MLP neurons of a small language model. Each row is named by its layer, matrix (gate and up: input weights) and neuron, and shows model dimensions 16-271. Each number is 500 + 50 x the weight over its row's rms, rounded and kept within 0 to 999. Numbers have three digits each. A neuron's up and down rows have the sign that makes its largest values positive.
After each neuron's rows, "fires on" lists the tokens most often at its 100 highest values on Wikipedia text that the model never trained on; "fires after" lists the tokens most often just before its 100 highest values on Wikipedia text that the model never trained on.

L4.gate1234:452539508440564512450498449489415523446531472444507450508545529516500576477537478491495516548477491542537438562445517540565520500533488431508585397548529551495568581501411488478547571469533482510459491420514480545472492513520574510483531524497458502439555545532465599499529500477527575454508469502490518509389517514478462499500494585450495422507404494529448382449535628489488571412489557492566474522482495516512434477555480535426482485597492483453412469489447454583467547446413512446520538512579491586505529517528546436539425547553457566528416585478490453518384572620485563459540502543461425468502505410500467506432496452332460431435438490455468456467574437495510428481509461585531511429511467541455540560454537584512398478546453431416480430513555541458599568515518601
L4.up1234:459443504487476394464436596610432539485524498493536502529478483485513517495503457513445462550486415499534503451533486505440481459499480485500538526540474517490568458487493394464552449396444562495465527469454472535435396502479485465414623516523495531508448547500429543494388591584510539458512482530533632514455493453576481487515497570399463503469534439538546486436466524575498517506442497420548452524532458546511436497483498526469451444484538485473435504497575447531418444506490512476543442415490562427564475424434542431493493538502460514459515539531565498479553490542611391463574442476416373434633484477460471510581507533381534542546409536474480461543485481506365488458433503539396549440402476613474412504479498409498464457470545493470501450457508400468533510560444509
fires on: "\n", " Port", " Mil"
fires after: "\n", "==", " in", " ==", "P", "==="

L6.gate1131:518512516582493531469523443502527503454467577562425471487511498447524466492442509531575526456510478465428465399520562396543473504490433493568473500495521497599531529563496574465500523474436404510554517431500570507413471484529502484481480457517537484521557506436414549492506538497491485506505479461477432491524406485449547479419436477459426430482532494452524495559499434413526494474474599495519492531501496474514489450454517480512545586426496506482483395536553510534544551425514510439520522514502526459553586585480537542584590545480538473536545481467490604499565518465455435586322490585549481528545458475464522502448439568479531535535622621480560509496516523484449482616461449418497557494426488564422440513476437560506562406450529508522538530508532504490532464565472521
L6.up1131:485495482507473518511510463456503504502394522505516544478434505514472444494425537543495503592489531510441469597562548469511490489541455668504492540405468490537474454474536569566530501568437483468550488514468487493418480468383563528559522552532498553443401430548456598522583561526476508509461523504467420447476519531427559566571544543466490439500512552523467545514588489467576549446537421423502490491378441413581493521442507469552440427495485528490549542517485470566619494563524461487541501476516505526569464478443484508581461474517435449457476529548514572466468472527492465385525640491528512457498550558465527644406398509511508375474503474550467533545490494545463446525449440361507557532550455646519459480429547489541480570439493429501474444484637516503453472475543451
fires on: " |", " "
fires after: " |", " (", "1", "3", "|"

L4.gate824:537540478535568451396552489510458541503531542493412516448522568506566514477541519553520487490529496480547445416410515488555577488571449440483527529512533456565503502491517428494494422466421488418503480444547524562440518515489544566523403508454430569451478422488511423458430605487461506550514461521555546334523544434527558400492528546501448495539570472467472491585517427518511470449481410438493495572486520615562520536573506491487491510524469536523554415410538480482543492503446440527485544361490499472534393477448573588503479473525532500492500466421418474495525569460471518460512503463434476409476482451504475486565472411497506542455461543398467592450539558563469383491571506518480476503473495448477519509519529426544503543457518436462548498556495605495506537520486507
L4.up824:423515364492508515495562479531530492466407538465527542566470434442567509532565459482439504448526463502633523492377497573415571458511417498383428490494440489567571537488553520399503586466493396478451451522549513450527595463534473444457512542528551488504528470422544591542470488558419491489495417470517431448450579408480494407505521545485492484598511475438471490576491459497528496430510453467483485460460486435518511520496521444457541470466565425502479485452442442483681528564398465480492527525513605507505513496502537442527460417368522474548495601525546573486571538492490515524489584453474573542509498529493450524442473576498446535522448577438448531460456496553333408516537504542539537441472479475511484568525465530495445527448408480552519517459528535516529510554477557
fires on: " ", "ab", "ing", " %", " |"
fires after: " |", "iz", "e", "H", "h"

L4.gate210:472540457460603507420403495462507436545454538528553450605522537461471573479583490463444436490561460456461564548503494452526469395485472472578490513456394442567373470500416661457451508516484503457507393533572495471525508370547447529503484472451473495421530586457485453441573483469439488483503564512405524547462473499578505510484478519481535502436499518548611506533543505545502488448512477521431476507497501547521558526559547532477408586503502515554568458577480445490502507467420548525607491468542530557501491493652431562547448453489508529536505454586537464466454608462510532527434514502465527594534462532613486511509490468462462514486485465494524429405566527568491484498472562502542523471505448398620464461558521547422371519478505421468504509444454411443603493523469407
L4.up210:448450482470473434473523474464495573568626361512549529500509508551433403501560440473401374542515484468517458514494463514493436439407629555544507525464457399467398538600503442503556529545566609652557509586510515435539488544581536512506472495483575519504558491439493512573479496458529395465517557547500525485492434469500519504551490579427524525559464506538527617538475495532471444486474508469503493473486538522529518405491467463487543541471388565463521459574522525572574531527481429583500511487499543586548482543477543572530598551521472536498413504503437520586479521531434505472500477484525617482491452456509515448522540583486438515528488536588504622569507533507522532481436533428542532537460503536552459409442569489462500514617468539582519574566473355554570493567495526
fires on: "iss", "ic", "oc", "ail", "in"
fires after: " d", " l", "==", " D", "L"

L5.gate598:543506583506403455478401509506539476550469496494511511534425510484510427495447542539462563512503547413507510446419539502419471556434465557516476576494496448416475516585469421523442467469439490583428577447494534638474530527508538516515420457488484532515645482461544671570468427427524477448536449450516412506512619496544436428474561534422511538434486544444459480499490525484468516469535431581577462538465552527519496574528468506500504608477504425471601524461448473517493510538513449530458538505520504543621465536627365403535424465465561470503476517525485431530497489503390528538619537442454589528476491442429513488489538458530506492515489524562556481515524564505520443438516485508498491483529539466488413444455489480493597456501453529547524490500417526450463484542427463
L5.up598:439506396447584433434429404497640547506424518507410552521459560475560538443542466472523434591542538414499433502413559503500592504462488427462445421515524479474445403402564526501476535407457372499421623511567463548597582538548516552562534489547507529511510572575474524502512502456474543530516527531503512526404500455520528541529443574523442403540500542469515481479427540525503561581490477457536502532585560401525456453520510579476448476491558602493500487473476548483538445449565515483630540500452446489516499522566445478476480553540480475459475516497447525495555492491420515545569439461385453508556442529453503477543521526519526554522472505522421429460520450571493442491548526502567497547562505527484485593477593414477564430387471484383446459507462592467535474613501560
fires on: "\n", " |"
fires after: " |", " ", ";"

L5.gate452:487490455519548463541517485553546513536501520448504560485484449545461510580478515581504499451591536452534536566536540511494485525512429481472554552504524541559550470474434500611458572445499502447516569481470460424534541503694534459532472369481480509482558489477521512481539446400552414430442461515459509488372513442461457427570557531506614495574508469483425594506516488449484527587476426505517518432634469528483595532536418519503520435599543469477565534488535529587494499388611556544486449555401482570519479526494430498421478562540512479528516505467529619543552499456539446467508566467509525590458545438439562515506529455484464511521484569528443518483603563587474578534489478498548452530436469407537525461503579547469497499476546548549553484519510545493538406571498514
L5.up452:528531449518550529444497536594533575516595496515517439577532454401501524537505523438550496468494507585478540454426506628406569468450456505511571540476542483534510566494518472549529546503535544587517400548519518414529576528410506452444419544571426580400525582608475518522425558523487498531446430476492429571506558564529540493438541534407448528501525522483394495635543618511481521539562485535475502472535496470558548528476487499476505398538477582472491426524489449423490440472563535470521516547502430528527477532539521477389483474550421443548439547510444482472513488483424476466551563579448450488430513500514426492474562502503512509504568394531413403431501400534489478414559493507494492540419581442531463525506518447560558511460440566469502500530579476467575464557488514
fires on: "-", "\n", " P", " ", " %"
fires after: " |", "\n"

L4.gate947:454519477494502564457551458568587485439426510592528414464493547487523475542478507526519479468417489605523418510499494434537491548511488474506524545460502496457579434477480437497541517528534523476475504475516447567522418506421498511507446581515537553427546533510518552454606498419471535440530514542402438464507493451560498541502440464509553478466456497504480482445407516501412484467561544473465489527428490474484521490406601570415513454555418532436493493485489456433497493383444479494499506625516492434577533517399526472563486506480446494548458456582473499458498634497529521464611509469460416501526441548534500567593449510467421500458501499532473477510495444558500534505520533498600457471471529532455397611567589424440407507493579469493516461464491584460431470519531499
L4.up947:508451485447542448457447457531602513535545574511503492479525471457576548502405554579490476518476460577490514456455581531457549501602549451534488593549470486402521443518448460481542633516546510509467417528497509548439488492379444498399506546540518518559533493541449562488495603460373520426518473550460508512470531542540491519480518450487510505502456504518452512498433609495485417489482446548428496536455569539559479478487599567462566559497477486536544487467517519500393520409453464457490495435636532526521436587509495464516489452516444560513385526517527449501521575497538567467617467493506492398499394593504496455472473492476551528527455574501530460487525489473493467487608483569498534581540611517480397396501575472397538490523551429522550438507577555491403506569390497
fires on: "\n"
fires after: "==", "===", " ==", " ===", "\n"

L5.gate819:428547501464459564426393536552472462427521590507468494516485449507483590445531567590476503529495495574512550494488453511564466531547522497454610543472477506576513502563602479459438567483430472477506485465490454535515425479575500382526484506451551520495514488488437483537491534560458529442537567440445385539501426587569552513425507386468459360591452520514555439490507570525533506490459488515456515472409411451455520483495480513484561558521499502500464504480510452444570606448526560545511536465358578490463503499499435503506450505463498447555466453475466515468534495529548547498560505538518527457510460441457536450526415531467548529511496540542491480433437448506557417486501496507509585533662494620447409467508692590469504471425464513462462429454501546518506421528521584
L5.up819:493496574491461566564477461474412468482488551645442610556482549574533496567366426464506480456559513523478456610529491483545425520495483511491522492618398474404585520528553438561464465472474416504495470484510464554545483465606474500456500503445500522477460532560354544542576509534496450582598546455496474449500543496613452462400496455394523469427570483426535446449496542565459473350487480578485530641536506437433519486480490482386481573480447437453495491570495478513484553456541440463531496563419514523470532568529492453554490546468475367452447494552366552496525530489493476462509570442589606455531545522500478521516428555484550472477563497435501521533518462464570527574532490521470480531433444617486433492567512516550472521542392542540464513456558572544459469545549532
fires on: "4", ",", "8", "9", "3", " |"
fires after: " ", "1", "2", "4", "3", "5"

L4.gate3:528518411487561550503480449506500436499597482462458522533469409475512555496462486489598488513503438507406506515453492518501486501493533548472467563405500548466480479563372468438498477475489632438518491498476421502568495541467488534510478546473495498480537487510468628449570483466547436550492515454480433458512554410493462407527517490412567488486552465504505484588556474547447546530509479487481501579502455466573507472472487536495484529545537405514546536541464558519545496478428527394480502560461519517543494554558579552444478485466389452467480676589467458491519461414480423417553495535546522492494446623443511521524429373457482446541477489466468507559437433618463524461510487455509550385487579515412515464468538550496487477523519519532557423501463426565453547511561527
L4.up3:505563498403516520449532497539549441472534537434530433485456489514454582556429462480534487525550527493619540523416446522500580490465471493455551542492573550487558442538542420444492544484518489497485530455522416511491417468578417438441473527507506500413574481545477556491501533517529468556422514465384412509469465474529553481563501480558555469533543380450481538566610480569431520451492456529576553555436469573619420505501404482474568522586539588479560493584539476508524489526439554440556427552581492528509517467492507553490476531447479590419387514539443487501408450463516446489509496514449482519493395542383522466547460481531470508480386537548415503481494434446471510431550413540496494457473544558437505476481552483402428423441446523507593465568469484501476470466519408
fires on: "-", "p", "\n", " |"
fires after: "\n", " information"

L4.gate67:562474471595535438483533479498549551475503546538488497546529426510456475568484584573409471572441481492510485419483518454520487492496431504471525558534520508478548453513433450508484506472372431492395579397488503572521465480399631525547509474530466433472594506493546501368408490481497475490543508475485583483595522460550486583484466476445630403448414517627456458518525472550470478455552513540434450585504465413562447531454473578420500557479438427434495505462497481655405506479467466460514529515537457431673403521452531476471453476527507485495476533563532463459513508526547454527531516471502515572437397493520464489601400501528404500476416499492490489497558422454441498523568537456467548455519547554517513507503579486454396503541520415558460465544378484462406547532494538
L4.up67:472547521586605563452504441481515458502571511513566501532521571484496477526516547544529467489522474576482404501480594525541526531568433442534449536459485458505628494522523438609443517480452483432377520489537499484523394508422539478569464507510421508480580484579422459418460491523544475518550513490469536460461617425631484607496478515463534445505453421593475485565454464535506442444571573487524500545493502461597476602447527625446585505498476512457545487532506507540461640558490454535497500572591495463614465483470493466485479566492494520463442550550479591496521494557613468532516483499429470567512522474445477449540428467479421462509414523510466524424487417431448439497594522552460512467472510517445507501514573584454454470493441491574501418534456513428452519511465598
fires on: "\n"
fires after: "\n", "==", "===", " ==="

L5.gate858:440560532507575581495516463490500494515391513507465483542419429574513538407521500429414507492521418587506469441430536505576474604560368481558484411416525503495498521404509451486544451537488449482527500546537451440434466478531540506470448462528559435484456521491566489439494433438409423589520480494426540447419455593428498580507523568398522432516532495493479435580516594439530534470511577477438492507460476484491566546556493513562522572528449430494431487447444513507444577460534448556426577441492485485449527440447551436506495580547407562534537576491404557508462492506546423516567534562478324511435424415531558519529489528415415570507512507514483505466466461464484529491513490543468532519457494459487447474550616551386403533486480562481537472511523517521497515508612564
L5.up858:593556525448523609509565518591526568462509479528489596461481547386598545501505468541444543524512516503455417516457574520524484513454491484544595583501509583551558486509439450451535507401545496496496446410506432456452526613350470478444564462555527389549487566444477448548609501542542432508511532494496546420503536454523541501418582500444484566480470511528509508503491524460574606506523505489451450445497482525605528503481494518528552400503413503532449477472430425507497554531499503523468540489458463503580514397525521453509509442533493463542512590375449497488493489490532430456477480538533459501459422452482500502435477571484506559474492548536452538429530525514505457496448528511465616519444458563386534474504486405501429486566516618539543501653484456469505479627421546
fires on: "\n"
fires after: "\n"

L5.gate1242:520477577504450581469497409584511505472426431443529439491458553554507529486437547504479484535417467504507536475522508497545463482529487560615469480405431524453436546526572490529504463497423566574500516467463543438522487496502467457577506495512496472515477560562511584397493517479592541595515579478535486532598501467478484513422501567529551503471492526445444508455531382503538473497436548464608453543517422438526425571495404490549493521470540428539484496524464496544441498418415512414448441492494445500528464475521540542517457519503531538511518477562601564607459456508497419519459439542495524521448427431436551547462421465498559478479441536483519544392539574461559463492425395504463391486453536482571492464457521548404472510459467520515587414639512510492466487320489592
L5.up1242:480460498553500478564501485455491526576541465443484544493517494500533514512513503503540495488490499468464438554538510596466509431483378502459492551551521441514465600434519451479506521612444542456458575555429392519598476476418522461482468476503497562490464520523547437567460537403398543518545558490487470522452412476466366479565634464524493478497452506567585478572504511450497420566472539467473538407496463507586441516594506426528454558591478588524520431485508486474475485531480498533464552395485571535483537514468534552554553438510500419486576524502517571507575500500403465455522470553540535546540453510561370495504523479583426550519481526495421440523408468499541503542508502586542522539593401550616433591493348535480482598500493478486424393491506427558553489456498464
fires on: "1", "0", " ", "2", "8", " of"
fires after: " ", "1", "5", " early", "2", " in"

L6.gate823:547519585519583537473569525525520521421618539470468503550473552526523433478431496503497527548459429582567548514459508519504552539472440481617566425461491476515529537585440474488441525488487547472437554459528470619487524538458510500450555479531340550427480474482439447506458502450473512527485505492507457485567496505549490551436469496509507496480493484416512468552561563413542494399476548484493474532350499521476581471551532444576459476429504497469515430424587485481466539570485507527462548428564455438486451492480437517556490509523503593545557530493573569478498479463497603480526505562406454454537570573556485542353474462489511428487494507524436527537544466512578527480514528502535484535575503482467471505379349595616529523503538506521561524527468484562428544472500602
L6.up823:459459495527590566521508427472534515555556488496502451535525556568568445499432424534533462491537334569425562542420575522508452513544470482469540417469510522587508547542501550494560491456464463491413568516585600536482555486423562573367536502496430526415500475409463419464556496562494495517490534471491422440525460419468441514413453587453465471431482519497521537518547530407503497508493481504434449444507534514490555462551501488545448446459506507457543550472584430446583495577538485426471583465488515367493498416489435487566477539515489615505480471521443555475551465511512438446532479474432462463543543577532506543475501481495532486442495486531443533501404535514493504499469442516521541482544486563452484511475328577540539600508628483562516422483564498555407580475496534
fires on: "2", " ", "0", "3"
fires after: " ", "2", " on", "1", "3"

L6.gate842:437509552547484560529603400480540451501466454489438410514477459460557499615473514563489529471556412493523464427513509570449495552525516522441612569455444524444521557576553505455557433465437566537500459505457507460468582524441481427544437414481482533490507519510530609499450521373437464476373509591409533554485517519555477450453532527517521483469544574507447453494511498502526510450505469583547464552507506588499525563499451479622473482478408495478485476558527492508490605441478466508420483479517423606495459508448429474519588490522529546465438477509560394573453526475504484475351423476481442410537505599525462467483457453556530484543415447453371507547483585566526405382557503503392528570476540463426536423475489535495492461568595552510526498504479622453446481513490508
L6.up842:550454525474567498539422425478554432563470553529419489587415395526484428535458513589407371554545475420427434482525466480503529483535515482453490611489522490486506450451525556513482497553596530454535418495585438504518563540575482446513587474451507488545482393493512443447509485504467484552583500576500537540459413545424520520554437487594443444440494463472445475580508553433513445443527543508488483466504380521508519515516441560573496360467503453392648501505560482594375438549470488471388504497448547446506523463495510491469520558501489415448535552474503521480483516506544490500449455525497453433601501469469470509546486494491472549520444462505489553439555548443496516467474518535547507591484471533431486462529455509516513416576530580512530505463453640541541556521542554
fires on: "9", "1", "8", "2", "4", "0"
fires after: "9", "0", "1", "2", "8", " "

L4.gate400:421565500501462427578537476491557497449465508397523599441403472528487454606485409480432553489550506618509356508515521543532505411565486440477590503504401508450491530461604485472554508486515528531513360513465457484452431502493542493583488535536428482444530493490418496658518528493444496585499465481508499481538468493568529471595468521449582494525484639503492536501486474484564522603522492509472522462537579554512533539535562550491445535517499548562539452489474409493473517512554558523485537468510511502479487442530481518495502559511493450434516541485529493481388503547539468520544470571469536485531535498554549458479573525552579500552501496418555534457397521576511464458446477547526492541528475509459503523537514474403492449556517407464455572437372491527405388446608513
L4.up400:526558556417522566512532444526479487505508536490460454515523464564542601503587466484523561368538598455568543430548444537487467495422547499522543377406554459417513490549553530434486474462479487572539588504437452595546452478494482643497475461496515477414520483512505504521560420509455562459486538525492530456481532567510514490578489484539470525571460614530531510564510569502541523547527555505600500449514532508468501512470530481431443493431602615504470531444604553514477429515457483485487560457504512461475497509486525506481493451540377370463509448455526478500516457450445496463450428484519460549547450464562525499480600523455481533448478513549414543426429578449457497593485425455451536521540549497475460436485439524415454551492512524547615533511530508459454488547554474
fires on: "ro", "er", "an", "l", "o", "ill"
fires after: " D", " V", "u", "am", " v", " t"

L6.gate1063:546433508414602413458433505473459519517485461428582515485482519498456570517447503462613424499502519493495422467506618559477504555482446540554563515500484527439530548495391557494489535472583469561524520516428558474537457489501430449518477498466557563454517528538498552420449477475530480500538449570546451494417615541548481479413596455473476495446500466579532533562506580526469507411475553519527467455546538474491575445573526363459524490557597542547509440394510602499458508492483442502537501458507564562529507478551409461478508451445635424494505459562513465490548453411469510447405516547535526523479506535509545464465485497532579555531473573487519539433494521562503464515524454639504513486608512457537431558520594469483541475395437492540582509519422591455413478509467488
L6.up1063:551478497491510462581615501443545520507563551483535490535516463479470501464622590514433523472590435493372452543471471475472563474509502535538516527525491527433501483535515526534483511497414456493543591523491385433517500487580426410521524566472445429492596490503464419517487513476556444486524502582545500569471424548504526499483397471530547566569493489471535593450436493539527464521529487578566562523461511449542526546393580482450492523430532463453351520399541485529534490457484508500505397487527514576481439465508506562408518502500588548455485483525503497500444501474531482501498494504542394505510476474555538514451538437545504639630553561553471534570522523537545503395478522492574541590446415500420492472508417515465493570500617522532501449531587599489495426459517479
fires on: " |", " ", "-", ";", "0"
fires after: "0", " |", "2", " ", "1", "5"

L5.gate477:582484483465519555497520539456453563473483564445515449613489465463520574540440504442520562424469481492439443594471438519480522586538493512480577556464508465585516530560405543507506458486524486524503501357522495466558385564539471573517435428474562515496537531506502563513518508591546425440546481415534542515376534461479531560434452494508531573502566507488495516470509581490488565445458549501551478617537522520563507524539436450476481567553517516374464470459493480630546448449480463501531507523416546490530555476500528490413537428511487501463566413415505564530468448441531474433494496432599572523512466460491469526550556506594459467505586444471524492579527437534482461546545394583592373496525435467537521547484552492472560577506489523488427521475509565466584455428501476
L5.up477:471498455532557501384497506505645538520491426479540492513478528436505484427555546604456485480491464494461547457506518596547455444459524435513474495520526565562538433566416465434525523444562515462550526507493425444584450500492530437516478566481527638540500551444410485482390525594536552594505543515419403516438536501587503493432498532472514408517447496509464545441505508453484515498396477560481524519531537606546456542497577543412495535531505574537517489439498470364408525551509476474463528505497487494545501429550427538534484604484538461485621524470512419536587523557458527442563520506428450425433501501561552533458600561477453566487504562578469525510569549466490512458602532533500471500450603469433539473524494507544503477457522449533437542515493539426463500428458602
fires on: " |", " /", " (", " "
fires after: "1", "2", "0", " /", "4", "9"

L6.gate778:466455472500534503487439543522525523609511599459458561550453529530578630464478471547506428439483450483493497548516397551466486475546449505485517533437543381511555574433436485497549412529549501570558513572593487453489472512425517626477472450458611547488474477489490458429548502401579465511524531515564558497539565518548510497557591530523573514412485535466430493491434538481513456516542525646468510527566573491495420501514489503365598575511520516507489556468577451425468498529553573489523522563523506439588498503567464349467522490477573539497459557458521482517519546476473558481556479478523538580480533458503412499485525493484522391575447369530580499462560515555495446538454545505537472516488522421486506517498450458517496529432531487475561470513478544405584500506553500
L6.up778:396491538548478554505451469481486430443378509499393537482433462492546500525426466509433489495502487493567519474393488604564475593444451488404475575512539507508589538477523499573440490439435480488584430552489507538486524527538562433509456505556536435446487556551522523568486508575484443420466507537554467539423499449447502570399572506451516501464447534524495490474460556488461500415493472445564528602514510552504454530510460437481452417548476436487486521509408535572556537496567512565429444414500461531519468575438484526595359495489458429511422529443539447443493491545382533448542461477491414463345424565487381528486627520476487490470521515518492427522477444496569488477603443558492545480434543445451476428492462502578511502517418544501535444478479557435579527567569527
fires on: "\n", " |", " "
fires after: " |", " "

L4.gate710:518604564589564387483425581516430477406476528459437468540459474475506520564447564566555481485521514566484436535528545526489444527517508414415496531487488571464450512478518505478487559488506398520578570482409581616464519492616504521453515526518565494410552525466487577504429533457468441467497453511550449572382537555449456551391431523443454509632414507444557506492555502541554529494454553514470486575401505497515585565492409449458468514451391485542415470550373498554523488548490504470512587493476646471530504405497397502503497554443548532504487472487465531486480574495475482533576525519504464554484557446452464526509482486472456450509502512504553470517496425579419517498466465522514477467464505586540437559516511498555593465564522440506445444483549505563454448485556524
L4.up710:526455498512471530543575343617560498476450499445545534435502368530580580478487495478568485509567502476521458555588448462472417468532550484495443601501474503445570543561482514479440614487543558563449417555464430501527493447531484448520453531404467529465473515558563557422530378524585458520466472499484543452516651499463510546545519446530533489486451560459520484518468453417448508509500510569482433571551525486509475549480525520485509473486508527482563559424585529442471502522505499491584533499504440528505471501431534566436552536584577475509504575509428531505540557503506465474539539507420489500497376587559428493524454478497551568477454485417584428552524456443443478488444477517452421578591593537548495544528441449475500489536462471495504557504539521470434552435521476
fires on: "–", " to", "-", " –", " and", " |"
fires after: "3", "7", "0", "4", "1", "5"

L4.gate303:495465547530649478355445334573516477495533416491482506456521469480508524419469533537475554496435469542488494463529557498476545420524496479553453480491510532496486507503448531484533450513514473504398397494490528533525588496405507615560449555527497493420616447495535484442477547499455487457461559544499450455484522508461501445528466547543488429522523510521411422467469510546549486362436474505500576422520463486594554472539544555472507493504526457513569473517467474468443499498471518523462507485491436454496581413501527430471480459513487517544534621572533486401513528504570483539550418501587440480486519515388528460524552480524451516516449447495516536486576393557499495466614569476511579551512545551370528480469401513473457581502511559451598419499529563620453516464513595
L4.up303:468567492485522571475540413507494445505510447467506466392503370496482523486495507540484497537484475494565448504369488539615432548472608471456591556492472446443576432511436499456443483603540557604391527426520499548459553515418471564521436522468517522462647449525428493553511501436610462484474459483497550523471479520505424533421518516413520521478463499497505432576419430552516485543477526493552524542490529543552470465497526594434555517503561520544542481523491518530408598567448453514536449445492442469544535520434584549443483421471478607475529541574508480441526492537508466461568555375549555525563471559468487397599502466492536398567435512482442527490461520518509496468631470476548537551565553546526502572567430564511515544522557497433563454479520529586415512509523496
fires on: "\n", " o"
fires after: "\n", " an"

L6.gate518:467481511454507470501449527530433546527438503483482477424447514432491529431441476550495543398610370512570547519492562534516496524475549515487549439424437470521529564513583635409507532480488545472476541531562461437458516533473517420408497481473463482545362501479487558525630475502573411456425534446369550532459582502448608471501507561478573520503470480522504437524529533474528437431539503512508441624482512489470497379538524443470472471483423541517493546536549519484597456524499498453483507410496504501601520483505608502487622486473445488527526464568568522528501568490508525538499540549455439469481578468569457507501478510504551434458528537363375582536522502544562442569485559502523505501520536505455500582480539506455479443402450568483590511551569503512467485479484434
L6.up518:470501394563477459468543521449384467556531587501503477436547467531433497499475471566494408467592480540519458480495505544486499579471562374451520496466436494451574540507482471511526346413487380470537516582529517567514497506466517554538497557476414453559457492566472499399495545484469523549477511469451499446579445541432448550506527573430607441491590508506495531571571558537499525553435531570449507525496475507577546457463490586515356591425446549528475491501579493511523422529508561452532477473486431469498501496475518519551516510546509480518533551576451544556523543511442523399514609533421613473442535578486384454521486498538521444551509630437489474500457545424432513478452424499491569494553476434519466572514548472485539527500445565471451560523540541466376453448563475
fires on: " ", "1", "2", "0", "5", "4"
fires after: " |", " ", "2", "|"

L6.gate911:541584467502405527512487503533444493526509492527532436572461493438568460522587564594496423496481447530481480460452510554429522460493549584485588509489512569420424476452551401536538521558485592478546469568540491386553525491393437464494404567471599657517435565530472548463567480547516545507525567619558563524475453467486542475495580539483538491522489521506488500479520555474470447508505540482603554486578442518476460537467542476484499480595500495571485446523461459552542461463491497483455492459464474510461574443465502563567452500432554494485496473482507516500381479517404477496450464470497445462486556534490435431588484515416553432503390505477447458386418465542504553547500438463459625446468532516494506437581514610499609548524505475612618508435448517454480567473508552
L6.up911:496368455477539487464499482511511534528581519538485407508540464378518413448392453444436385564584464495604494479548455524610517638472499555487501557507484562509524613478462512472556512420480569569587458601511506545590509501489495476491492521553538560474483488513544605509538518463429524579489503488503378485427459504507403527574584447501554498487515416512476572489463419511550521382444598520408506528514489545570485540478446562619518479490470520464514560470520469442574393555516531458465445516518520460478461427421503466521495595574549528532522539553515482572585460467566494565496521508518596422543451461443477474429444556547530550511530477507545571509605496514483420499504488454553476493450472497555446493464444503567451521526509515475513431529452549609595496465456435
fires on: "2", " ", "1"
fires after: " ", " January", ","

L5.gate684:520503495457349505509482518555589441430484487537477489471421550447484589490508521531481448379494390515557460502516596566464563593421557508453508479554448540461451541485586487463567522415544514451511574503540515472411605562471522573563514506512492479487491533493511499506488507574459573544457525479365569439575526511513474508481425569487525492553524504550457517463484586508553500460456502478480422466533467519506527495487439416490481528448500399544568532577478565562452544507460534526619496499531523470475538524581481585470480538448424502532508589589533536561489531548550601496494537515506410481431438452426431512489417437650440490462514496450541562542470492470484546485530541460534481455517522440540510471571408467570488426547557470498572578538534523511376558503524575
L5.up684:508521487496471546515442502496470444565502455543570406600456507530484489475493460452488492535629548511561553499463528541444425515540538538542500500592506452512501568520529570503562507498499478508531505504445515595402442585556470448487500555471504520498535472486397496451490495511568532394447376517419503459529530502545614423483559549441433444406496547460567469536485442500441446534509488539488488481531499503432477449515510459597503472457470466483507443532506530529482553560594510537492569493435505486523501395550562474527531564505493580435522458487414406471485603394440449478516490487530496451506610584628452496534449453486531548537442507542482528493545506498578427542464557515558523565547518504506518552578424518577541494436444551441448566565427394470505547611521611
fires on: "f", "o", "i", "r", "ok", "e"
fires after: " f", " pro", " F", " P", " p", "f"